MLP neurons of a small language model. Each row is named by its layer, matrix (gate and up: input weights) and neuron, and shows model dimensions 0-127. Each number is 128 + 32 x the weight over its row's rms, rounded and kept within 0 to 255. A neuron's up and down rows have the sign that makes its largest values positive.
After each neuron's rows, "fires after" lists the tokens most often just before its 100 highest values on Wikipedia text that the model never trained on.

L2.gate556 [106 158  64 176  84 127  57 112 159  98  78 126 164 110 123  90 137 123 136  82 187 109 114  73  65 140 147 177  96 159  96 101 144  88 184  90  83 172 147 183 159 153 164 147 140 137 165 192  92 141 161 107  86 110  99 135 144 172 157 102 157 130 126 110 170 128 126 118 134  82 112  93 141 161 143 137 177 166 156 132 127 123 149  72 126 174 149 194 155 116 126  93 160 130  92 163 132 135  37 109  99 107 112 136 123 173 149 113 128 129 107 163 133 114 148  93 130 174  92 120 168 124 136 125 139 131 193 170]
L2.up556 [125 147  73 182 133 120 124  87 159 118 146 140 120 114 146 163  96  84 186  90 152 129  90 148 111 168 155 142 161 123  69  88 126 157 130 142 109 164 175 135 142 161 138 121 109 116 120 177 142  95  81 158 148 129 144 144 129 167 117 109 173  93 182 132 185  97 132 156 158 128 148 138 165 101 110 158 180 107 144 123 148 102  69 107 137 138 178 142  92 108 138 157 144 121 187  93 122 117  95  82 142 134 135 110 140 119 141 158 122 170 132 147  46 183  74 101  95  65  81 106 104 109 112 143 143 122 158 155]
fires after: " ", "l", " R", " D", "amb", " r"

L9.gate203 [ 61 136 124 116 102  94 118 117  65  89 116  71  91 154  61 155  60 179 122 158 187 141  93 183 120 136 169  96 135 128 145 120  64 108 139 104 148 144  84 142 157 108  96 119  65 139 179 178  80 120 101 136  64 129 153 127 140 102 119 172 146 142 147 157 142 127 109 122  97 158 152  79 190 101 165  94 169 115 114  98  89 200 116 191 125 128  70 117  94 154 127 118  98 132 141 140 143  90  94 109 114  97 140 116  96 165 179 126 120 119 141 155 148 181 153 102 136 181 136 129 202 142  79 169 123 146 146 202]
L9.up203 [129 123 124  89 190  85 164 130 132 134 103  85  72 134 109 164  91 141 181 127 111 123 108 154 173 150 108  79 162 141  95 144 155 119 137 119  96 224  87 137 147 167 110 140 136  83 134 136  99 159 151 132 133 114 135 162 118 139  74  81 134 129  97 100 101 136 170 108 152  87 132 141 120  84 126 128 125 115 113 140 104 129 141 159 136 140 181 117 188 193 112 156 133 149 117 152 159 101 178  92 152 130 153 154 132 117 162 129  73 176  50 122  86 179  91 134  72 154 151 126 148 146 142  90 151 162 119 179]
fires after: " ", "res", " ("

L2.gate456 [166 127 122 217 134 117  87  99 146 172 123 117 102 185 140 154 125  84 182 116 129 159 146 152 145  80 121 160  87 143 151 104  90 119 103 102 102  86 146 103 107 127  86 138 139 119 132  92 156  82 160 178 213  74 138  96 142 130 142  93 151  99 183 146 179 154 167  90  71  67 138 146 154 126 131 158  93 120 172 156 136 140 208 107 114 146 133 133 152 117 163 161 153 143 129 120 104 123 122 149 131 165 135 117 113 150 146 102 154  97 134 139 126 102 170 164 103 197 111  96 154  97 107 165 147 146 163 146]
L2.up456 [166 161 105 154 122 175  82  41 149 106  66 170  56 146 165  91 103 148 119  64  71 122 153 117 156 121 134 119 112 134 147 112  98 121 125  43  57 179 165 177 122  80 127 204 125 118 119 130 163 117 172 101 108 115 106  78  87 140 116 117 130 150 135 152 161 102  77 124  79  50 117  96 117 156 112 127 124 154 161 175 104 160 113 180  87 178 145  88 153 146 143 105 171 174 135  83 124 107  71 109  97 152 182 115 113  50 101 151 148 111 145 136 120  93 141 149  86 135 158 118 115 130 130 128 129 144 154 169]
fires after: " m", "v", " c", " M"

L2.gate244 [ 96 146 136 123 152 191 108 158 117 175 141  55 170 142  60  83 119 165 157 120 104 173 133  97 141 149 169 133 152 104 124 101  71 138  86 104  88 133  75  86  77  75 107  78  91 156 156  79 114  99 145 126 110 161 166 144 160 129 125 171  96 112 154 112  87 168 132  99 117 112 136 156 110  92 168 134 152  75 161 126 207 150 156 134 158  76 116 121 125 117 158 109  81 155 145 161 137 146  54 178 154 117 176 137 143 126 142 112 118 122 111 192 108 100  98  75 157 163 106 138 135 167 107  99 127 109 127  99]
L2.up244 [200 121 110 142 212  96  92  54 168 172  99 194 105 159 144 136 152 102 120 106 156 169 126 115 187 136 138  73  93 140 154 166  71 107  84  99 128 125 142 128 183 100 159 106 143 107 199 132 151 139 151 135 147 115 144 148 115 133 139  58 125 164 141 119 113 143 139 141  81 140 142 164 184 164  77 175 116 177 158  90 142 135  96 172  94 147  90 144 103 172 140  68 165 133 126  61 138 191 140 134 101 114 140 112 175  88 112 155  60 166 132 160 126  44 156 122 133 121 186 164  58 103 128 133 181 103 171 109]
fires after: " B", " c", " S", "B", " b", " m"

L2.gate7 [181 135 128  87 122 163  65 158 105 138 152 128 109 125 135 155 114 122 102 107 145 102  90 124 146 124 104 168 104 128 109 139 139  83 103  76 100  71 119 156  84 142 152 133  50  79 120 130 107 106 159 108 187  95 113 121 112 130 119 122 154 176  77 141 160 156  69  94 111  95 128 115 111 174  85 148 150 126 182 169 121 109 126  60 158 103 121 215 115 120 107 114 177 144  85 188  89 110 124 101 134 126 144  83 178 132 199 126 144 189 158 147  91 107 132 168 140 228 159 120 144 118 118 137 124 138 182  86]
L2.up7 [118 126 118  99  84 155  84  85 198 140 140  99 146 111 145 155 117 179 207 127  75 109  99 105  92 175  92 111 121 132 155  83 110 130 113 133 163  86  99 104 155  85 157 151 104 107 120 127 148 143  78  77 163 161 119 115 155 111 179 118 101 141 127 131 154 166 141 129 127 165 112 126 130 122 101  66  75 171  87 166 115 131 163 102  98  79 133  79 156  92 145 168 175 151 133 160 108  92 120 107  97 155 127 123 156 202 151 115 108 164 113  71 174  87 127 152 112 152  84 102 135 175 152 140 103 131 126  92]
fires after: "v", " V", "j", "b", "J"

L2.gate416 [112 114 118 107 156  87 149 147 126 108 142 152  69 161 144  59 152 109 133 149 142  74 124 149 128  96  65 112 113 162 133 124 168 138 154  65  99 119 130  98 158  92 182 111 158 162 135 141 101  64 157 167 172 112 136 129  71  92  49 153 122 117 155 148 170 170 153 161 174 161 147 133 132 160 122 184 134  99  96 167 127 116 115 103  52 150 128 134 159  93 140 139 127 120  99 142 125 153 128 118 172 121 163 175 112 138 115  97 159 131 138 144 133  78 139 154 130 119 156 145 154 185 122 187 118 152  99 117]
L2.up416 [108 116  99  95 100  75  71 121 126 150 130 111 173 118 170 103 111  98 147 139 165 132 133  90 159  84 158 130 151 116 124 159 148  77 147  78 132 175 155 200 161  85 123 157 151  90 166 133 138 149 124 147 142 143 102 121 159 116 149 126 141 117 125 104 191 107 100  78 106  86 100  40 113 148  80 123 155 143 211 121 107  22 164 208 101 168  90 117 133 109  92 103 137 100 185 136 102 119  91 135 145 137 106 136 147  92  77 107 136 136 115 171 123 145  99 168 119 114 167  82 101 143 125 161 179 116 124 167]
fires after: " d", " v", " c", "v", " D", "D"

L2.gate142 [167 141 104 152  46 101 194 116 138 118 164  87 138 151 111  75 184 115 110 173 105 131 106 108 110 172 142 100 194 163 154 146 156 143 132  78  74 115 130 207 116 121 167 121  54 127 139 143  91  78 116  90 124 151 110 128 224 131  98 119 124  85 170 192 127 171 103 120 135 136  88 189 145  91 104 112 136 131 112 105 123 145 160 168  98 125 137 142  76 112 127 128 144 106 151 141 126 151  54 128  47 137 188 130 114 112 133 131 135 192 129 171 104 136  70 125 121 107  97 122 144 143 157 146 123 171 132 127]
L2.up142 [162 130 120 146 156 160 152 159 120 106 149 129 213 138 162 113 141 103 164 123  31 105  99  99 188 132 150 125  90 141 149 106 177 147 166 149 127 176 150  38 174 142 137 147 105  52 123  69 131 162 100 103 114 171 231 108 140 131 146 120 134 123 115 124 121 151 129 171 177 167 130 168 132 126  84 104  84  88  98 104 141 117 160 131 132 100 121 135 121  91 130  86  50 121 120 173  91 134 113 121 114 114 140 116 145  54 185 147  74 179 143 149 105 157 119 125 149 117 137 133 119  39 128  75 147 130 140 126]
fires after: "b", " B", " F", "ab", " cont"

L2.gate291 [134 130 124 164 144 121 131  81  81 127 138 144 125 179 152 156  49  66 120 148 183 125 142 117  76 117 101 193 138 164  80 101  88 149  98  25 103 148 160 160 158  85 139  62 140  99 107 162 111 118 192 172 185 103 117  73 140  84 129 133 106 115 210 154 144 158 103  86 155 139  95 110 127 152 106 115 121  70 154 126 122 105 142 134  99 173 120 105  99  86 106 143 167  94 134  88 189 113 128  90 152 126 193 145 119 140 148 118 107  71 151 148 143 136  66 140 152 173 149 137 187 101 146 179  91 145 134 113]
L2.up291 [121 147  77  96 124  30 148 158 107 162  78  64 142  84 112 131 129  98 145 168 171 147 126 141 116 120 116 119 117 152 100 159 163 146 138 131 127 120 139  87 121 128 119 132 169 151 182  92 107 126 141 144 105 131 122 123 116 196  89 142 164 103 122 194 168  98 133 140 181 106 161 130 177  95 173 135 118 107 161  96 145 132 121 161 111 141 101 152 137 156 157 103  87  96 129 140 141 102 147 148  57 106 151 108 112  78 135 142  79 154 120 141 159 155  87 172 154 146  92  93 162 133 150  95  65 201 142 125]
fires after: " D", " n", " d", " S", " p", "D"

L2.gate413 [140 114 148 132  87 147  90 110 159  73 159 145 120  74  87 123 140 131 134 105 128 113 143 133  78  86 141 132  44 124 164  90  90 126 159  88 172 156 114 148 175 160 114 125 106 125 151 167 127 111  68 106 180  85  94  83  83 158 204 171 114 170  68 100 171 184 136 123 149 113 104  52 105 123 130 123 116 161 159 127  94 156 126 200 104  94 126 180 144 146 174  89 196  77 150 110 114 102  96 104 127 120 116 124 132 142  69 151 183 128 131 136  92 104  73  99 168 169 152 176 158 141 127 207 181 116  62 140]
L2.up413 [152 100 118 104  80  69 145 132 116 178 142 185 180 143 162 133 149 148 149 105 111 147 116 163 155 104 113  68 162 113 124 136 106 109 121 101 130 176 218 131 121 131 153  82 104 152 166 145 136 171 144  91 146  60 171 128 140 145  90 133  63 128 168  97 151 140  99 138  91 124 121 126 102 156 113 145 154 132 118  72  56 157 152 127 142 153 164 158 133  99 168  96 105  99 146 122 137 121 183  97 160 155 167  84 153 120  84 118 139 210 161 131  77 144 168 121 143 139 127 151 109  84 181 126 136  45  76 134]
fires after: " l", " ch", " r", " d", " R", ","

L2.gate546 [165  89 105 115 110 116 104  87 106 133  81 104 113  71 183  88 140 107 147 129 150  82 112 154 132 143 101 113 112 125 129 200 122 132 137 128  86  89 124 132 133 110 138 111  90  66  88 195 130 153 117 113 118  95 103 127 100 103 133  95  98 165  93 122 180  82 161 116 109 115 151 116 119 139 144 151 154 150 136 150 149 127 120 102 104 130 141 117 123 112 195 101 146 112  81 131 127 138 112 124 146 106  61 126  81 168 116  89 180 140 213  98 107  89 124 142 155 143 137 123 228 124 122 154 195 124 169 157]
L2.up546 [156  73 129 155 142 161  93 108 120 115 138 111 146 121 155 168 119 127  83  97 167 147 156 148 181 136 101 109  69 130 140 134 143 171 111 123 167  39  57 105  92 169 122  84 102  86  78 149 103 138 115 142 111  90 136 159 182 163 185 134 189 107 189  79 128  87 130  89 117  90 133 120  96 139 120  83 174 150 138 142 139 140  58 140 200 143 115 155 106 106 141 169 153  69 119 139 112  68 150  87 148 121 148  91 119 113 222 125  76 124  97 172 129 166  90 155 145 169  80 157 134 173 141  77 133 122 172 134]
fires after: " ", " T"

L2.gate115 [ 85 126 155 140 198 146 116  94 152  82 188  94  64 131 119 147  93 105 139 147 141 158 145 174 103 139 187 120 125 145 118 138  95 160 121  84 161 136 122 100 195 118 129 129  83  96 156  78  90 130  92 190 193 118  92 184 156 149 148 135 135  78 122 142  97 132 201 100 119 120 101 134 141 116  89  95 133 140 141 113  64 146 101 106 154 180 108  97  92 109 134 142 103 111 154 121 152  90 110 109 124 174 113 111  56 145 124 119 144  98 177 119 194 159  87  88 145 123 190 137 139 161 106 136  85 104 105  83]
L2.up115 [ 89 151 113 137 179  88  49 161 103 109 154 143 159 134  84 143 116  92 133 140 104  86  78 123 178 131 167 140 145 143 171  82 189 122  95 150 125  84 128 105  98 134 107 116 157  85 178 129 134 165 134 188 164 159 140 159 166 106  74 139 138 172  67 121  99 109 139 182 151 142 122 145 157  80 112 162  68 133 134  73 117 115 116 131  86 152 125  94 147 107 143 138 189 107 115  61 132  87 127 166  95 116 180 106 146 131 121 184 204 164 140 159  58 123 161 111 160 109 139 166  92  82 145 111 108 122 164 104]
fires after: " N", " (", "D", " Comp", " n"

L8.gate129 [171 151  85 115 163 125 166  88 143 155  61 156 113  79 209 141 120 156 119 158 102  85 134 143 133  33 113  88  67  95 112 146 123  90 191 134 145 124 161 115 138 156 151 174 146 139 124  70 128 147 122  91 157 166  86  73 114 143 168 146 143 107 114 139 188  63  79 134 134 134 127 105  78 137 180 133  92  96 169 156 164 154 198  79 118 170 139 106 121 100 118 117  98  92 139 120 155 121 108 134 187 128 127 143 132 134 154 102 100 144 122 151 120 118  79 152 186  96 153 159 150  66  81  79 190  85 112 185]
L8.up129 [182 148 138 121 148 121  68 110 120 198 166 109 120  99 101 132 136 167 142 147 179 123 187 112 151 122 115  53 167 125 157 164  61 167 137 115 156 122 123  84 136 117 168 106 141 127 117  76  87 108 193 104  63 157 121  72 138 134 120 178 180 156 157 150 117 105  92 118 216 180 184  87 146 178 165  95 112 172 130 148 163 170 137 166  80 110 100  93  71 103 197 128 127  93 116 123 148 101 183  78  69 156 139 149 123  59 194 165  94 100  94 151 113 168 145 140 160 129 157 191 111 137 143  86 104 140 138 125]
fires after: " ", "-", " September"

L2.gate274 [186 101 132 110 149 122 128 111  77  73 166  98 110 102 167 135 114 133 152 163 144 146 147 129 131 110 162 152 150 122 149 160  96 129 123 100 115  75 103 187  91  90 139 186 118 151 102 154  75 146 112 174 180 116 102 141  97  89 164 169 186  67 129 145 100 159  69  59  87 138  73 123 164 106 112  87 140  81 154 117 134 154  83  95 126 120 180 170 122 149 145 160 139 123 109 106 119 139  85 156 108  61 174  92  75 119 154 149 100 170  95 120 108 141 144 111 123 118 125 137 156 150  54 185 114 158 122 143]
L2.up274 [168 142 174 138 171  67  92 157 112 139 182 156 106 134 154 122 159 144 129 119 118 110 164 110 103 116 138 108  31 170 140 173 130 106 167  74 193  90 146  79 136 155  88 118 143  60 143  97 154 107 162 159 102  97 152 163  76 147 141 132 129  95 123 140 169 100 135 108 149 105 154 150 151  85  57 119 103 139 114 114 106 151 137 139  81 135  49 112 148 163 131 114 131 128  88 100 136 133 149 174  50 114 166 102  95  94 153 114 139 106 124 130 199 180 113  71 134 124 162 175  86 109 128  73 110 121  71 178]
fires after: " N", " S", " n", " w", "n", "N"

L2.gate518 [100  76  57 120  95 134 116 158 176 161 148 185 126  63 121 121  93  70 128 199 142 141 171 143  99  86  93 112 184 184 129 120 175 161 131 142 133 105 117 159 144 102 130 115  53 103 104 131  78 159  86 136 144  55 110 117 157 101  51 125 136 144 153 139 151 151  95 150 181  87 138 169 101 138 154 134 130 144 158 136 136 135  91  56 127  89 119 137 125 153 172 119 125 120  68 143 138 133  69 167 175 108 123 110  55 160 145 151 135 155  92 148  97 107  93 155 129 131 157  64 176 141 106 144 161  94 147  89]
L2.up518 [124 115  89 189  80 134 120 143 177 102 116 172  98 103 186 156 167 116 137 130 154 108 165 126  94 104 106  78 140  94 182 144 106 164 190 183 125  98 138 140 145 145 138  84 115 138 155 150  97 136 152 174 128 174 127  90 135  85  89 129 152  42 141 131 179 150 186 151 125 138 104 185 134 162 170 116 128 123  91 132 141  83  92 178  76  86  92 129 109 144 133 127 136 178 180  96  75 124  92 144 174 121 135 141 109 165 150  66 140 154 146 169 109 110 143 138 219 141 102 107  72 118  80 147 126  73  79 106]
fires after: " M", " P", " C", " m", " G", " "

L8.gate208 [ 85 163 148  67 170  62 108 142 154 134 150 134  51  76 117 132 106 121 195 170 125 122  86 130 146 132 159 139  63 111 102 107 178  92 133 124 133 169 176  86 165 101 148 104  95 120 165 190  87 106 157  68 196 135 112 148 140 159 150 104 131  78 140  80 126 169 140  85 162 131 149 100 111  55 159 170  36 206 108  98 147 155 187 116 164 136 122 128 110 145 171 130 136 119 140  49 153  80 115 107 116 150 165 133  79  98 103 129 142 186 152 144 129 138  74 159  89 113 111 102 109 154  82 140 155 163 122 133]
L8.up208 [128 156 107 120 157 144  89 117 114 144 113 168 122 131 185 106  91 163 166 182 160  88  87 142 114  89 155 104 137 140 115 167 119 106 128 188 146 128 168 155 122 125  98 107 119  58 138  59 163 152 158  91  84 162 135 104 131 147 128 128 187 118 166  76 146 174 119 119 138 178 133 145 135 182 117 139 123 142 119 171  96 115 172 115 126 162 166 105 154 101  98 145 136 153 144  73 149 148  83 116 190 163 121 104 103 143 171 129 131  96 169 178 151 102 141 127 123 100 134 104 169 121  88 128 145 102 140 125]
fires after: " ", "in", "ton", "an", "am"

L2.gate84 [211 101 103 136  84 108  91 139 115 118 107  84 160 121 146 142 166 175 159 119 161  83 125 125 148 160 103  75 110 133 105 134 147 151  84 146  47 153 163 191 160 150 165 127  78 148 128 164  91 134 128 127  72  94 148 134 118  95 131  70 169  63 169  99 123 189  85  98 133 132 154  84 163 148  80  99 153 159 111 159 144 181 139 137 169 133 183  44 181 115 130 111 118 150 155  92 119 153  97  94 107 111 131  96  88 154 109 110 156 119  64 152 137  78 122 153 114 194 102 139 124  91 129 121 143 141 147 136]
L2.up84 [119  90  81 220 150 163 151 120  22 112 121 139 148 148 119 135 176  58 105  47 133 150 120 150 205  95 115  37 179 120 148  95 115  95 143 111 114  96  92  53 121 158 167  82 129 140 142 119 144 154  99 155 103 195 157  82 180 165 139 123 123  93  44 163  96  82 145 116  58 112 131 181  92 123 119 118 134 104 118 112 147 111  83 110 158 100  87 104 155  78 103 147  97 126 122 141 109 104 130 161 147  65 191 176 146 140 108 132 162 126 124 179 133 168 134 138  93 143 150 151  97 122 150 130 164 159  75 119]
fires after: " B", "b", "st", " e", " b"

L4.gate337 [154 110 171  88 158 104  75 143 112 143 168 159  83 126 155 196 114  99 155 171 189 145  81 105 104  87 102 114 134 156  97 156 129  93 154 147 200  88 130 117 132 154 141 143  90 145 160 155  86 117  97  98 150 115  87 155  94 139 132 145 255  87 165 113 147 132 123 148  94 110 106 139 139 111 154 101 141 117 145 145 126 144  82 127 161 116 143 163 117 151  85 179  93 111 131 106  89 159 108 116 130 123 113 178  84  72  79 170 150 160  82 147 116  91 140 135  91 116 167  85 127 111 188 172  96 157 135 125]
L4.up337 [184 172 178 124 149 104  47  70 121 108 134 173 170 119  74 153 143 196 100 176 176 138 184  99  90  68 151 130 130 122 104 154 167 127 173  50 106 106 173 106 109 129 106 200 112 127 157 141 137 100 114 192 178 135 112 136 138 135 142 122 107  65 120 176 144  86 132  81 119 110 162  95  69 176 112 123 153 130 168 136 133  42 145 147  90 128 165 118 143 140 123 128 139 150 145  97 120 129  91 120 126 123 136 183 155  91 125 134 109 143 170 119 131  91 139 122 136  98  98 109  83 149 111 126  83 145 142 181]
fires after: ")", " |", " g", " adv", " n"

L6.gate558 [120 110 131 148 149 134 123 120 135 116 197  68  78 100  73 117  98 142 162 129 178 155 108  83 112  87 113 115 169 140 116  97 155 140 156 134  83 142 187 137 165 108  74  91  90  65  44 153 111 134 126 115 153 112  77  89 111 124 165 130  91 127 157 151 113 170 101 123 121 102 110  99 152  73 183 108 177 122 100 118 156 165 168 184 138 126  96 137  99  93 155 165  67 133 127 145 143 119 133 105 168 127 140 113  96 143 119 118 153 196 166 142 141  66 112 122 120 159 154 125 192 124 131 149  54 144 126 155]
L6.up558 [178 121  95  87 130  86  90 125  98 146  72 195 120 139  94 125 140 111 153 148 112 165  98 125 118 123  68 134 143 152 108  84  59 140 150  83 140 136 130 135 155  94 170 154 125 116  94 147 112 151 160  77  82  93 169 115 119 109  66 124  96 102 176 132 120  89 112 173 194  92 182 129 157 187 115 122 112 167  62 127 167 118 144 131  89 104 118 142 144  78 112  92 122 103 102 162 177 154 152 149 122 189 181 186 138  85  86 106 173 120 160 114  98  67 133 168 139 127 150  74 119 161 178 147  96 119 142 154]
fires after: " D", "on", "D", " d", " R"

L2.gate552 [126 154 226 137 124 103 122  87 126 166 153 164 108 109 122 117 117 123  98 153 178 110 111  99 144 105 149 144  89 139 122 148  96 123  93  52 140 155 188 150  96 103 164 113  75  89 150 159 126  83 102 153 183 100  84 135 123 148 118 132 119  77 124 117  79 175 120 104 152 123 135 107 182 160 167 108 133 122 187 107 124  31  80 140 185  85  99 167 135 108 123 126 134  81  69 126  98  98 100 113 130 139 178 100 141  78 158 205 181 101 144  89 175  95 146 165 125 101 194 150 109 124 145 150 147 116 116 142]
L2.up552 [ 62 105 149 124 179 110 119 140 106 130 131 115  56 111  95 185 117 102 178 159 126 107  97  60 117 142 117 113 117 144 127  57 134  99 211 135 118 119 161  94 157 115 155 154 104 121 163 116  95  98  62 178 127 181 141 111 122 126 176 129  95  85  89 145  90  89 119  60  95 107 158 131 127  91 142 168 143 131 122  94 134 105 117 183 154 112 109 123 142 127 187 146 104 127 133  53 145  99 134 159 192 111 160 110  83 101 125 155  97 130 170 171 213 155  95 126 124 134 127 105 160  79 131  72 136 134 135 155]
fires after: " n", " N", " |", " r", " R"

L2.gate315 [140 115 138 112 124 114 120 114  85 107 110 101 157  69 166 160 158 168 161 133 130 161 126  90 158 136 121 160 123 129 111 147 176 114 109  80  40 130 115 135 152 156 172 201 109 122 139 143 119 152 144 140 153  88 147 119 137  91 106 114  97 195 162  88 100 186 125  86 123 204 147  81 136  63  80  97 141 107  88 104 105 102 173 139  73 151 135 155 137 167 145 128  83 128 112 136 143 168  83  92 157 124 152 163 114 156  95 113 150 148 140 172 108 179 167 158 118 185 119 153 162  90 125 141 129 118 146 117]
L2.up315 [153 158 113 164 162  90 100 131 122 103  79 162 174 116 138 124  96 103 112 146 116 107 124 124  80 111 111 144  86 161 152 146 136 128 154 112 138 124 122 111 140 148 133 103 138 141  84 106  97 122 176 176 170 142 142 151 183 151 164  95 112 148 104 141  90 172 139 104 156 148 143 119  88 177 129 109 110 138 117 170 141 140 163 151 100  80 158  38 169 137 184 171 180 185 182  50 131  70  84 219 133  91 132 199 164 131 143 141  75 122 109 177 169 125 164 198 132 153  64 144 150 125 130 103 162  64 129 148]
fires after: "b", " B", "v", " b", "g", " V"

L2.gate125 [114 169 142 100 186 107 122 135 148 140 152 152 142  89 158 100  62 128 105 170 169  42 159 132 119 138 108 130 104  98 108 185 140 136 118 159 130  46  85 126  64  97 140 128  60 155 169 160 145  93 147 154 102  87 151  64  83 153 145 149 136  89 131 111 160 109 140 128  82 169 118 176 152 116 143 151 123  75 131 112 159 138 123 150 144 116 127 186 161 121 152 140 113 111  82 149 127 153 139 174 119 122 143 166 139 111 149  95  91 168 128  99  91 131  39 105 139 125  79 161  76 146 151 106 124 110 193 110]
L2.up125 [163 134  95 157  65 144  78 147 118 120 159 127 143 109  49 146 112 122  84 118 112 159 225 123 145 119 151 176 115  90 155 101 131 125 160 146 107  99  74  96  63 107 112 175 109 118  91  81 151 168 125  99 120 104 185  96  74 142 100 156  70  98  95 112 194 114  88 134  97 108 119 123 134 103 156 153 124  28 118 135 150 136 129 137 195 124  86 177  85 127 135 156 155 158 166 152 158 145 109  84 112  67 207 113 153 146 178 123  71 115 156  96 182 126 111  77 134 168 125 149 155 141 134 159 100 119 116 123]
fires after: " S", "os", " p", " s", " e", " |"

L6.gate340 [104 105 106 166 108 189 167 121 103 177 112  88  84 137 151 148 155 135 166 104  85  79 155 131 117 182 177 186 123  96 161 109 180 137  99  99 126  97  47 108  90 113 139 102 112 136 161 122 181 139  91  97 175 130 130 102 159 123 110 150 109 134 189  82 191 130 122 158  90 111 192 106 101  78 126 101 115 130 162 136 181  98 147  72 158 182 156 176 148 135 168 150 132 113 105  99 112 133  97 139 121 140 137  54  90 136 161 128 116 120 139 166 151 129 176 139 120  80  86 107 141 148 118 170 170 105 108 112]
L6.up340 [127  95 141 126 112 156 214 131  84 102 154  94 109 129 113  97  79  36 163  72  75  97 198 158 139 193 142 110 123 100 182 145 192 120 127 157  87 163  92 112 147 108 145 186 111 109 138 125 170 154 148 125 187 145 169  80 106 127 144 139 115 115  77 126 163  68  84 124 114 120 162  89 144 138 130 131 118  96 146 120 117 125 125 143 151 126 118 183 116 165 107  93 146 147 107 178 131 110 120 106 127 141 134 122 173 119  78 130 125 129 102 113 130 155 115 158 123 171  91 128 167 158 173 109  89 153 101 130]
fires after: " f", " w", " s", " F", " W", " S"

L5.gate196 [177  90 167 114 120  92  97  66  81 103 119  41 150 103 139 102 182 154 142 167 151 111 101 166 178 115 162  93 119 163 124 221 117 141 121 129  88 113 140 211 190 111 136 121 140  89  93 135 167 155 130  94 176 155 168 144 176 155 156  81 132 136 119 154 162 125 122 167 116 138 126 110  71 170 144 108 190 140 138 108 120 120 116  97 139  75 165 106  86  80 113 150 121 131 136 151 126  74 117  74 111 160  86 143 134 129 128 127 114  71 190 130 160 145 130 109 163 112 123  93 102 109 156 116 137  95 157 111]
L5.up196 [155 110 116 139  99 151 142 129 140 197 149 105 110 152  71 118 143  85 181 184 173 148 137  89 158 105 102 142 108 125 100 138  83 141  86 164 144  98 135 166 116 118 134 192 148  45 115 136  93 111 123 142 106 138 127 223 144 108 136  86 154 108  61 113 154 199 136 107  93 157 110 115 158 164 119 151  70 152 167  89 153 153 136 123  98 112 125 104 148  56 136  71 111 119 112 152 147  97 223 108 100 191  72 117 107 137 156 162 115 155  63  86 140 112 125 147 136 164 100 152 136 138 128 142 122 118 119  93]
fires after: "im", "ou", " T", "um", " t"

L8.gate560 [ 74 127 113 109 143 121 183  85 131 142 119 116 120 175 164 150  63 166  91 112 130 120 134 115 116 166 176  82 148 110  79 189 105 121 102 149 107 135 129 153 127  92 123 107  82 141 152 176 189 116 109 109 147 148 150 142  89 116 166  89 166 184 102  83  89  86 149 138 132 124 189 110 134 145 114 159 153 120 173 122 100 205 185 108 127  83 120 164 145 169  97  88 145  76  94 123 147 142 162 130 109 162 127 103 109  92 129 119 118 120 103 121 105  98  66 108 150  93 205 130 174 157  75  95  91 168  53 194]
L8.up560 [146 112 198 122 138 144 125  91 104 117  97  92 155 124 137 113  35 196 158  96 142  93 158 160 154 122 128 111 111 134 104 101 141 175 175  53 102 162 113 169 107 143 137 107  83 139 136 175 107 109 157 124 156 117 168 121 158 144 112 149 137 154  77 104 127  48 157 159 131  76 163 147  97 157  88 119 135 121 146 128 101 191 173 111  95  96 145 126 110 109 187 153 142 144 140 138 144 154 159 134 144 131 102 146 123 108 159  82 157  63  87 201 109 124 130 116 137 148 180 155  99 140 155 116 119 104 103 154]
fires after: " ", " w", " se", "10", " e"

L2.gate536 [ 80  79 154  88  62 123 133 176 141 144 151 118 122 156  82 143 143  84  84 112 136  96 143  69 126 127 105  84 107 154 140 119 143 110  77 168 178  70 149 127 116 139 118 140  98 138 116 152  74 107 165 127 157 158 125 133 103 151  91 127 131 116 119 110 137 136 117 131 160  79 140 113  91  78 166 180 114  91 115 135 161  91  76  96 166 143 117 141  74 132 116 140  80 113 122 146 126 185 127 114 167 153 197 113 142 143 177 183 114 167 116 115 172  97 133 103  92 125 169 129 181 111  88 187  82 111 178 100]
L2.up536 [116 105  66 154 117 103  47  32  94 137 120  89 106  94 138 153 161 137 116  91 119 155 121 163  99 159  90 177  75 149 140 124 138 107 125 124 112 139 145  95 110 139 109  96 116 132 121 149 103 120 159  79 148  86 148 121  88  99 146 133 111 156 186  58 144 126 161 109 114 189 173 192 127  58 138  94 120 111 122 135 122 176  76 174 104 115 113  73 137 106 144 123 124 143  94 159  85 155  89 158 136  59 156 132 158 146 193 112 198  90 137  98  80 147 173 151 131 124  91 122 133 105 181 118 104 151  95 145]
fires after: " P", " G", " pro", " p"